MLP neurons of a small language model. Each row is named by its layer, matrix (down: output weights) and neuron, and shows model dimensions 0-127. Each number is 128 + 24 x the weight over its row's rms, rounded and kept within 0 to 255. Numbers have three digits each. A neuron's up and down rows have the sign that makes its largest values positive.
A block is one neuron, or neurons of one layer that tend to fire together. After each block is what it responds to, as a language model described it from the Wikipedia text at the highest values.

L14.down10:134146089124130152113118167123130097143119125147097137143140116164120137145099140142111117149139161137124124150131122164091107137193133120144130158147118137120134131103155085171132106109094111102112096141130113101144127143118162109102146119098163093113123172139130079115107091098085138132187132077144134125123104167165183103114121099165180105153154127143121109154100138177127135144185
L14.down135:123138105117134105119133114120121078130120166134186121105164123176103159129161133103130125139175110131118136125146117154127095136109131100125174131137129128113142137166194125124075137125105109147101144148101103137149133123104141151108132110141110119167126118150118138083106149161158106111152122110164110140158127110171172120097132134121128061120120161107148096128146121128111123154110
L14.down202:134119156145098158150126134098122138137161131146158123132124116138115093159125127093122144105151124095092150126130153132126148153109137168104123164151118090139079082111109125092108147154133122135118123144179103114183129141117117160100154125135133125130164136130086094097121133111155137131108117111103114142162085151098125123110106138128134110114157114174150112104123120126143149130082
L14.down293:123137142132100146132071138132155099146136101146096116132092087102138172167100127099156139129158121109138111151099081134141130161127123106104136156139111124149092126125095138141157125116152100150136116132167138137108102107112098145120152104126138121153128148136099136118132093155080093125096095111146120098099169113141126155142140156128135103124125144206106136122125110141121127097116
L14.down423:123095095113129136136116157159089129120109145139108147112169112128122136074146141123137122157100093143117160176137113125081137137074114146107173131116127126120159111095122094136149157113092137093134119136140133088135135097144116143138128144114135104122128107142132123145134076156151118164142138133156156157132137125158179108123129135104121172155104127132140157114166131080151127158160
L14.down522:166104085118174137098145125114121098132139162123129123106129136136089126086134137112133105151120124111136132115140124177102109107136119137100117125126100186150126154179174159151155132091132083107094108150113082138092129140143152134115137099126129075133199088149116117093151093143109103131150098102119123159143160120125121147172160135133150136067153174094147090117093123151096108106121
L14.down619:163129123107101157134128133150161075134103151087115093117147155151141105164116129161104111106089125135105134114129115112155098120110089072058101117105133124063125149145150147137114139121138114146095154122141096150145110115148135172135153132166146111076101114120071120075112139124131141095132146151112114151110146160133098091104091153130112156134158116093107131169140143105110136110144
L14.down696:151164138130154155165115158125144160116140120124100125064093120141140095122135159091166104135109099140119147124153137102117117112115107135148150128181074133125147155126086130129133126077111083120137092124146133166162132167148136093136155156101133119123104107147118072102102132134144143137152066123142134106131128143149157106117109109133150147136151154151140130152116079130092121128147
Description: Commas, "and", "&" or table pipes right after the first noun in a list, often in headings or table headers, such as "Appearances and", "legends,", "Sport |".

L22.down60:118112135109146108160145128151138161101185151140128108171160089134125144138129100116130158117076123112135186154127149151176138143184116134134131136121150093151131150150098146088134133168129116161135151139108164102115089146097159112073135108118152137139133122105113150150106136120131167127095140134161171183089117116124131120123150126143124141110129169105130133110137110116120132109138
L22.down70:131119117123140077113125134129197174140152115118160129086136163167141097108108090161104087135122119129120164162114131154117121128109109126148120118136116116124107156101124095096089081111113123131107134135137111161160109140131123098148160131159127103154144132099119140155123109159129088140131119122117142097125161130134140137159132097126153160125169128118134106164084117115108095136114
L22.down104:116128111143152107143135114138131101156105133142143080195119148146103104100118156151128144127127083171146164130156154140154126085126156132135121151118121098163112118093092107156141096101142118143118137127099135171175095143125185133131091134077090140115107128131135135151121152171101163143080144114113131137140155183086120140129093170123115150139095143134137165122071113125128136095107
L22.down138:109140125149164119179096137143103118125121120117125118149159120115137115144106115118134142142072133106088114155146138125148160151084111139129149156133167124149162121165115131167119133135135123123154196118124130116140106125147150122126103142128111136149132159133101152143136123112106095115129123094144178150124103156166088119107135119171140129119107111110139125147101131090122158142137
L22.down236:116143081106117117166115119102163148133112103126121128139145113159108103157177158125077139121172095154165180141086077125150165060143093116141119119086137108141164107143151115135152146139158123166125121157156137101144099160116133146111123134104168117132086103104147134137092107128095124126114129108147139101096072109112137118130082117143123166093125128111150136103137128089127115130151
L22.down287:144150149146122143160132096131134141122115124140150134138097114094125097116199115117068102139132138134124135117122170099173140183127144125103160114148116115102145090142106124120109159084157122119095111122115141138126125158074110147098120120134138100119125120132123124136121105153126102110168142098140134149052125100103119085106143134092142113153130110143064111144143112129096097140105
L22.down369:150105095157130085118159152139162127093152092119128151118135147190162124131120162103137124123123114124078109123120147151101130134146091153150088125138123098174117166136100155125114156111150158128142138132094121130150136160113109079146138118117128184150096149106098140162111123095127153128122136106130144113109108127142084105158126101147121127131110147141128128137116154110136101146189
L22.down697:133123156106103144167124098122126171169105132145128101160114138139127120093167147144094155063076127159100096158147118082170118181150106143167097144096102113130124123129073144145128117100146104155133129163134158124113137093168160174166118144120106157113139165086104132153119103133141097100126139153080153081086145143120100100099133128124133111127115138178112117102134144094163115125157
Description: Words just before a named institution, place or opponent, such as from and at before universities (earned a PhD from, buried at), or table pipes before team names.

L20.down612:136138151151124132128150145139130124125120127185160112119143131128149130196155151114130059115140084126153136108137119168153154116124161117118129092122112107077107085121131123160144143115109111156151131116151127107100142136132146113120140129106172136178171115171145115115104118144152153190126147139118121094074108160120112138111121120119138094147141125134129124094121149126079143133122
Description: Compass-direction and place-description words in geography articles, such as eastern, Northwest, SW, east of, and commune, reservoir.

L14.down114:153151114172111158104170150140102162142102087138121109144154131143108115100146114159124145101125149091113139132112127127155109106144137096137150141138136156128106091160128141139097072132140145105139133115130161142112126125123094142170129129136127149091144110126123137115139132149142145109170158145106143110136155145094132144115119086143113128112134086148158110149187128121136127139113
L14.down424:110120122139139133084156135122167086132158131165122147182148131178114077117126108128095120121102126104113158116093131112120128122162131095180146091116152146099128120157129150133126149094138120139177126139142127130114097144128125078158103122132167072104158161136146128144151142097152132149118067123137123124149113130157090179120096114105143099107160097123139115144102110140117118142129
L14.down594:129155114148111125110096109112137139102162159144161113100136084132133139122126147158150127154153127105085145101166136110122137097108113181127130122151121151107156108115107121179139147168148127114126137125154120104126139101088139146123180151109075094167124120152120119109155113108110139124127112152153071133120118127123122145129118125076116072139157119137112138091152121107093136111164
L14.down608:122110180142086136152144080061142135121149146094113130132120080093126085140186137169112131125148086122143117146146140119124135116159140114194119152131093135135086130088108142125103137185098095108130113118120131083122143152139088147125156125166143108111128127135132126090137165133140142114123138145126115102150141130078139105146170123140132114126094154101155109155139127177098203129155
L14.down708:137125101092129156136105077102108115146164119134098144090101159130103144135125134134138143153127140149122108161113134095091157122136124144140142133101124129102133101164112162138116090108135119127132095097134163138169157112146129119149123150121138137177107076120130144092113175161099147134133122132138119141108100146150139117124127069127108150168156158111141093047120137131125148107137
L14.down724:076135156135128125118120114134126134154123145143098157100177144132119130123151145142110169131097141105102147134160147108141123114160151113132135142162143102110124141106128120099122110094121132102108105118127150111142113131163143134192143120154097169103170095123122167108178145165134130128142125133141138161085124114116079138096069093064136108138118102139132112118139129114112090073145
L14.down746:131153141125135132120117132149134149086140151102133147114092115094136150118138114153183114080168110108147142154161185125103117111132097123118130106145118166107099107103135135131147107129118120119131092157126156138152109117106151155136109117111087132090113163141131128145181139120149147123116157135097091146115132139053146122129071144108090164156128126144141120112179136153116128113076
L14.down750:121177117132141137155138113172142090127097107123154134129122122127120159072144082146116103111114184098171083111149126118114125129103077115168129128156141143153141132132116117146119099092186143102150123131117124156121120127163105127176132170147087164116140127157134114156145124143160133136102121120133129123101115093122131119156098111112154130169117134167110166137156138135112110120146
Description: The closing ==, === or = that ends a Wikipedia section heading (e.g. ==History==, ===Second leg===, ==Track listing==), and sometimes a sentence-ending period.

L14.down9:156174114145169145095116131103159119118105136166090113098145144125150095151132143120135144144138109138146111129102168169111154127160130113141105162125117179119120065110163149116130131088122149108110166141140142120133145122129146105135121115133167143126119109089092155155108156082134114097149168100094146143139130167125095140155110104153127120134098127150111184077150127080072132118067
L14.down56:125175104216109107131128087130119138122158121164142135135080114136125157080165158170129131078117133113125094082135139105143141145108128130120149103125148160116118108147102096162111127130148127153145134106112161143136138118132164118193136144176077154146139100125126106137128114111127109150110144156141123138161132132097183137155149121128128162086154101213145115146125103127176130128121
L14.down68:096137111129124139101154132110153160120122166154142146152117120123144143121162167124108145171105107128107174141166110117138093132164120161111111162161115107153119137159149108093114096128090130137107132134127122155147124108076137171138124101138130151148114130123129143168102151112122144152102148120152147157118154112129121140112138110175121096144169141128108129146162109119173142141127
L14.down389:144095142108149139088180148123146170129093088132135170138115093127124102109134099161141122084127099093153130142141129161140117155099141127172128121123120131120153131125112104118103144135153138130189109065139095097138179132117156106076083110127121152099129109132127072128141120127143131174148110147128136135128130130123121145114116083106092142124102154096131180112170158133089134118147
L14.down495:145117135167141141112138118125138139096128123137140115159110190116119120136125156128123144093055135093161123114089163139154139125119177167134153119150154083128170119128139106136123126112098122129081109119108123104084126129126152112129130128160136165071154133146135144111112158119131085091137167130101131106122131133120122139132120173141145139124120168146098137097121119107113107117095
L14.down583:136105143126090140145124116145137131123124137124077151100101086115146119124148118141117150101156122127137138153185110144117161185129123161181096098145105119193135145107111099145105140141151070150151121130113127080161132149114122170176119127136078141128125204134116132117143144123134131162137124183140170138124150119109089169165177121121143147104131143130133117136110122152164146113145
L14.down712:163105124124147154132121166098180127137147095106105122110093141130138098143145148097127159124118129113154152115074137082168117117142160141088154143090171109135166131119082121148148162092130095102126136151142117160133116124167109126093116155112159100167136118118139186121100128126142113131095089125150133137162139111126139110125148132142114108101144182122149129129069140111147124158142
L14.down719:082144129120104106151156098143111145113127142180142157149129106096115152127148123169142128127141119142125131156163101132149107108140117134139134119124135103122079124178165096145103149088126147136110102106089145118092135128122166160159116136144143135170130120157135120140093124120124148111117155120144152110160089123126118114174132122103132120135112147134175111097138082103111070148135
Description: Fires on prepositions like from or at introducing an institution in education bios ("degree from Dartmouth", "student at Lincoln's Inn"); weaker on assorted mid-word and function tokens.

L14.down62:061154154102084100126124131150126106156116125158168111109140154117137115132110126074146160141138118143157136140083161088138145176147153105074163178143139154154133084150095121095105117137131131125108135146156137118146141130139174132186127169072169107129050128116120101107084094123126159119123139120130089081121099128101149116150093096148132125093143131134123099128145133115091105152132
L14.down145:116118082078122149148122137119129144122100138175155090124125119143131133129113129112132163161127128108121097129137113138097123163149126138130089128110169152189155122140092089178087147100154149116134181129110122107126112096109149128137134147119131109163087124149077118138137159115104144145127115118135171102168125131124123121109175098116106117179156110112116119139094116089114148157114
L14.down159:186136144106141134155122131084160109121132111123107142162117155093115094134079112162148146117076145098186132118138107155097141147113131113123100118151093119125106127131139131128133114082125170109131151131115140122146110111143128094143096105117166173156119127137140131163113150149143092127094138179124130148105120136069118109091113122135102144159092142161110102117144159132069133149128
L14.down169:119138123104153130121113109096138121122114085171121131170141115077121111109138129131128110148143166131109153133115158144116098114155136118119097142105135121149163126118092172151114159104126122112142169114152092178110116127115117069089128162112137165120129120166128096119170152124107147127141202096153076125100135116120115170117085152132079141151106162110157113111141155132147106149127
L14.down386:092128176090122144061159156125107102179143134139114079143139113110135117124145111148143087118122135105163157130143124115115126100146108126120156141133125140094137127146115127128128110158162125167135139117134126101086154126092168154082171101093143143135133124156102181084128155176105139129109121103119154088110147084118172086137110115128152091091126161090105107113125167123133156133165
L14.down468:122158152112156133111102144112163132095111123077122114120124153138109115121168144147106126106150128139160129111102129081131126122082080146115159107120139134124145093126124139108124128100126089138101132127135128093126163105145155136114110134122157109141129125140105100108117145148137106155118093098154129120132125097164105127099099137109132102122079110158115077134106135132099124107116
L14.down481:138157137154118114139147111107181099099118144114108191153099152129162084144171118121139146094146159150146133109130085153064130148129111142129092126093134137151124108124145124125168159130149163067169162126108108113167132152104132100139167116145139134133108112161142143107082096090142105113147190142127137122129126123155139095135133169090152161122130134129128122150130093130072140152102
L14.down573:105122161116138107084175133157133173137108105102166160142108141144151095128166159136134140119170151151132105096143093106116137180122130150111137086153137139102143155155113119137124113125129121139134103095114136096135121112133097120112166146159141142084141182157123147057129117087096137140135128099197107149148134120129150156125125137110121107141107173109101123151117129119093128140140
Description: Tokens in place and road description text, such as highway junction lists, infobox fields, section heads and coordinates: "Highways", "Transportation", "east of".

L22.down65:124100136166165124095123193102160092139123142145143156124120117159132168134162155108122117121157132156172142103168153119118121093121110138140103119135161166142171125140132092139119135108140091129112139173088102102118157100186138153120135121102121104086118130114169155154071135159119141126165130089124155154142165135132081138158129087124120146038096138123167138165130126113139120149144
L22.down93:135144161129144134143111118109083120130146120119099150150158130140112125114132146114123152171184105149120135130096101168178115102155119060079099115095143098151168145145149160093114122124118142108144122115157135133134084109153088118122097133131131154142111153100121089097125126130167128149115084105145117151164174139113128132121145115161114145116091152128096161090106099144121093111113
L22.down275:144119111128102172102178191121150133184136111133116152100138175107129137128113156073102192173161122104125110147124169118125089104089082130145118140117111118126138134134139092162137124134106142148107117140187127118115163118134126125142146131128107130114111090121156117094115143179092128169138120167133135119140160092141138118087155145165096185091106134146110126089121137100098136094112
L22.down302:141119130110164151149139096139184121179100129151093119114107134106113136122107142100157114134132148119090075128113159118101110149158136154150110172119153132151119119145124153139154127084127113131151144135161154138132154114114138147132122125173131105111133112162173124118141122123141142122113126092154152137085128137066115097126077151149115087126108103134149145107118137111133120196142
L22.down394:124135119150111162156137078146093118100070164166099150119107144128107177153104143124138135145128166142100102127118125129076123144167103104132126153136132168114144128159097093137120154098159100141117145140101130103121156139130099094145088129117082143103110134151154179134127154077131175117106082150122119129159150128151123131110084114125114145150121132101091118102116109133131115140126
L22.down478:069157130140124142081143151150100128112141146114175119134090126139166161080117113136132124129167114136100128159107134124136105098122126123098079113156160108122132136093169095096152143155089137071157148164145152171104097122101146090111155132106129112099073101095102142174113082121120129119145098148122111119154108128127117163127136102115137111076167071088125129154138171106141129140132
L22.down568:140108152110127130145133134141134149129077135141138114143142123152135138128130145106165065118123148156150121096110150104092127085070149158110159137126151141092124117122162160112134180141149124141122149097071095140164113080081121118112121103139145095145099109100105097123163112102078151144126079119097175121151165134174139147146179130108097139108148142156136144135117136106130099114118
L22.down593:113116156139127158131105110111168124156144124174107107122134140092083126154119135140105132129162130166164139141144090104099138104110085106118105111139137125104115147149128139158102147156193075120144110128174153132104106122137151087110170125166068111113099113148122122113118110165105132135113139123103155118126116149172117138125164137130116143142144118105098123219124174136173185119155
Description: Closing equals-sign markup (==, ===, =) that ends Wikipedia section or article titles, e.g. ==Plot==, ===Singles===, = Iain Dowie =, plus bare infobox headers like Location.

L22.down54:108123127112085143150125131112123153155127136146133133128127116156131121149139122168144116146108173125155137114154124132149129115146107151120157137114116114121159095132123104135145146151139129153119110132134113177094140123150116151138120118137108112119127164109145165162095118119112104126150180092136155105177074128074132099116143165119116083070141167109147170101123131178155116185165
L22.down67:121175084151148148124148129150177113147108188120077161135139100104107125150087116113103100086095100099162117131135151129135122161165167137105145141128078108151137091127149133203144140155149141132129140131112159115102115114146106152160157123071144108114142098137132111139082143095091120115105131108119133124116095117146116120167110149113162129142113199105108108140131137099129168129151
L22.down69:116136064115138086129114131138090132087088139142104147083121096140127096193129098098108093114165142158110087131119139115138102116112114155154081110091149093122136117134133110108140117131148107102128171143131127122150113152100101132166151144121115167116095097122102104140130086112121099157110151054110114124158124152134153093118120147133129150093123154080137098108099140104119154122136
L22.down246:124161087142142116105124094104142155167161102148089114121116092109152107142164114163083121160142136149128125096139135130108146104147111135153080139130153113098115124111119120104138126092135140121099149081118119086152111116101134120117119152115121111150181106143165144152104116147103121092159155144132160146118119139131144120101112139166100126117113142167131101134119107137121143124166
L22.down386:093131097102142134101104091125099115087157111120106093132154080088161148156105089107138129100123119106155159111152083135075094124071122139116108132153152060153172118144111135175157136147085093157109133120163131140119081095122108137159145113110152149121154137142132135114150151081090110143180117119144090122162107172141120112117145148117134135146157081093115136168140117117138116124139
L22.down504:105157100131111162155102132103105116145110153142136137102119138112125123136143124151093118130111108147116172084102123131115149153075131123123138113094075131118142158144106112115167139147135074104153071140067181126106163125137101159155180100144117160129096163126118167157135090151112182127118091132160140136102150131164090133124113117098132127138119154101064114103169122157140155157119
L22.down669:119108116120121150116131149098115136135079088101146153158115153136124109115160117089108118125137132129125140082122118135154110172119172110149138130138142147105123164131128124117136138117130102121135150073140138116147139103101149062112120163122131151110140135088137117140112137135112135127172168128149113104117122143124111134141111124166106120096129141126174124137171147112134084126098
L22.down764:118108149196142160116127132125120130140097107089114110137127150133123144134095094113153120132161174146120151127161089156129123164156158105092147173095149126086132098141150125115125138129127112145125099097136131095142123112109107083114108097127148158145108132110138135170127140111092104135121169101101168100146152108069141109147158131140109148144112106162103120118166165103125113084117
Description: Mid-word pieces of romanized Chinese and Japanese names (Xiangxi, Fujinami, Beijing), plus field labels in tables and infoboxes before a colon or pipe (Venue, Weight, Density).